config.yaml
hidden_act: "tanh_gelu"
positions: "rope"
bias: "qkv"
max_steps: 5172
MLP neurons of a small language model. Each row is named by its layer, matrix (up: input weights) and neuron, and shows model dimensions 480-575. Each number is 500 + 40 x the weight over its row's rms, rounded and kept within 0 to 999. Numbers have three digits each.
After each neuron's rows, "fires on" lists the tokens most often at its 100 highest values on Wikipedia text that the model never trained on.

L4.up1924:470499484491464516437513529498489491472511584422491585578487444506484562447501489413537464467501515493489590474509491495458552454509566521525509504519492607507499520515506511461517539494530516565549435534494521525462474560527455479472449518519526512457490486543487515547494499472448493513
fires on: " —;", " terminus", " ISBN", "”"

L4.up2349:519482487508504511438490460532500538510510500476460416533515480537491526549505510530471531480501521476495546541494442517523497445501512496566516448504515484483518458551443453534567514497525444501504498487495550487500476619492585495487472482483534592596499526511541584517512470460432504452
fires on: " found", "°", "_", " =", "ract", " Category"

L4.up2140:518422378450493503473501531432514489468492506524490497647533519497542444407498544535419510582478511495552464457503441501492422489502522471553509552390534471571499523466525419541492466509483465480527499501446444518513450562484521528475487483461472524466491518472500538494476495469526488567
fires on: " then", "″", " Genus", "ising", "age", " enc"

L4.up138:463526496445488398493510516516498495458475465486454476489471473473513485471403489476515524409463586443479442476654523483500490514442509563496576545494518527489587442536497478545512508529468492484518481402500519473413512477463496481475514518479491498560542547461525457458450503499444487511
fires on: " ", " |"

L4.up81:499520548494505505433520442517457463477528513514517542469507488509468502495495504541543462475518491498490552519487484490490479429518557496504509493491495407545482487474498517499501504492530523545484485523450532502487541494488489550497473493487489503581470507458448534438512490447462479516
fires on: " —;", " Mad", " result"

L4.up296:487499520457465531480508440526437482492484493564515359476551482501444443452514467365469439515486479507461539532506458483494488445508522525482520500438468539494525508449520478452497552515515565566533517508521532486484536368487446479454575506551480476485572566460488549445495525554483513477
fires on: "es", " —;", " Website"

L4.up2516:496460517486521501531489523477508472475526475513517529469507486508482517538497540549504432509485464479537553544511565493512547465510468478629481505590480432559490524482453509486523632513458479538500483498478518521512458479501504497462508526493482491530488495562490588458499419454471491377
fires on: "0", " Portrait", "en", "at", "\","

L4.up1142:556532505476499484486545496551502523487463507513468462558488476436475437458566564479522498468539394512464492519552426485498524558518474514500505477507533506510614474540472462537474517548511525508601518451509508499531532516475500428455510502544509459478495523535468508481461497496412536425
fires on: " ", " |"

L4.up1941:500528433587529517512502544517483509525514574455459541476518470544493499535481499509434541494509468470492499603508445488521528468524570504456493471569550582499480501454487539501469507506521516484479436489480519528477427486509491480454438497462576589412542491554622467510498438604465492424
fires on: "0", "_", "°", "6", "up", " "

L4.up2042:518479475497485510468514474512450520495501583504524506541537474497494525448503495499508565474512528502485505466485466489475498504513521530342493509361563551522502559491517478481582318464468538440529545504484507467497641427487487480543450489520447496508474576554429504444514493528515491515
fires on: " —;", "7", "X", " account"

L4.up1332:552501510469639499509487506547457483481449468509553449461520537432523462514637500495484494455529462526513544503433479479559499517527503528485630424525512503528415480572510438512521477534443490509572500466447472502564526515520512525493502501565531484444500578477489541511473506568506485461
fires on: " |", "%", ";", " ", "5"

L4.up1068:516530466535568488525519541521541489524522514514479521464528527513532520540497489494471558480474526466527538491499508523556569488539489540444502481462531521444487470454458475566428521489525490515453368530456501536500517462512518481460518523452542568558560511571545462545524463495491522417
fires on: "°", "_", "7", "ise", " br", " said"

L4.up1808:523561503494487507538500497476512509512500501480417529523512482509486473630485484472473612460532451467512524460508414500517510482518493461571516519428480564518510467485484409527514413504560596509486589549477520517492436428494539458480524506477385519457551541454478448496479504456490494543
fires on: " —;", "up", "berg", " ac", "ust"

L4.up1748:498615526485446507446494482558495526494490555466513450448480503494544475411511493437436497485476504486480485455495470509527458545519487474402510468445515586536489463537500487550523335484540419460494618502511528483466429510484453476517635487534495523401518569491488512471501558494462500440
fires on: " —;", " ac", " Chart"

L4.up1998:501498504491543417516482509527521443473483516485553457547522539421475466489483529547494456549582487550480492512527521539515507481451527535485490460492534526501589511460468502499511501490484519427496505565517560441494522480507464481551514495470526471480517473478490478554562488446518484501
fires on: " ", "/", " ("

L4.up417:506516557457516499467517466471425506474506515422516564498446443530454564482501464471443488463497500474503511561494540516429500436507514553488482440449509521461511594456509487499463388483530504559457510529504537483499594400533504432388472519517458512595487519573501522493486490479458493448
fires on: " —;", "aga", " Art"

L4.up2535:482491467456541480541542486493463453557554482524561520528555501405503542505467523517465500491555449514467568498536516542465517476485472462527543631552534513490526509486517496509492502518447490469542509548498482496521515485525536496513472492489502490542512532512486514510484488527586527459
fires on: " |", " ", "2", "1", "L"

L4.up1889:493514549476494501407504496554490490468495514506557569494454489484499499440500518404455451524497521519502489566499495512489579531515467483430479538458471494501456516465481528414527494494527631539517524544514530497476598404493538487502460572494520462535474502411497548504493450520482506491
fires on: " —;", " under", " new", " into", "eld"

L4.up2247:503548517524509515503501549531495501516520514350447499402468467497465489489494513459397526493523520469454505520498460504578597428523529462524472508499471474526493505460499593485524459488533558525509511508490527508498414507495483481441454485502472540428537479532540541547490449513488508457
fires on: "ant", "berg", "ust", " &", "ven", " zone"

L4.up2506:497461457521541496525521541529474501489521524499530518419467508516505519500511482459524507477512521484543498656501516519581498516514521522505489476609512429527491482464531448528504498463512426518495508486497491487518370515490532537525454463487476584532507460507479467555528491516500506466
fires on: "°", "atic", " coin", " co", " zone", "oku"

L4.up1755:507552562487468487516509550558564538517518501551462574491451491485494478527507485406458538495476491514487426498491484500526508474490481497510489550456455614512505523538444486562461481494448575503533519518473500520499481416482495488526489514526389459425482545418516463496496493504543497528
fires on: "one", " am", " home", " asp", " Party", " there"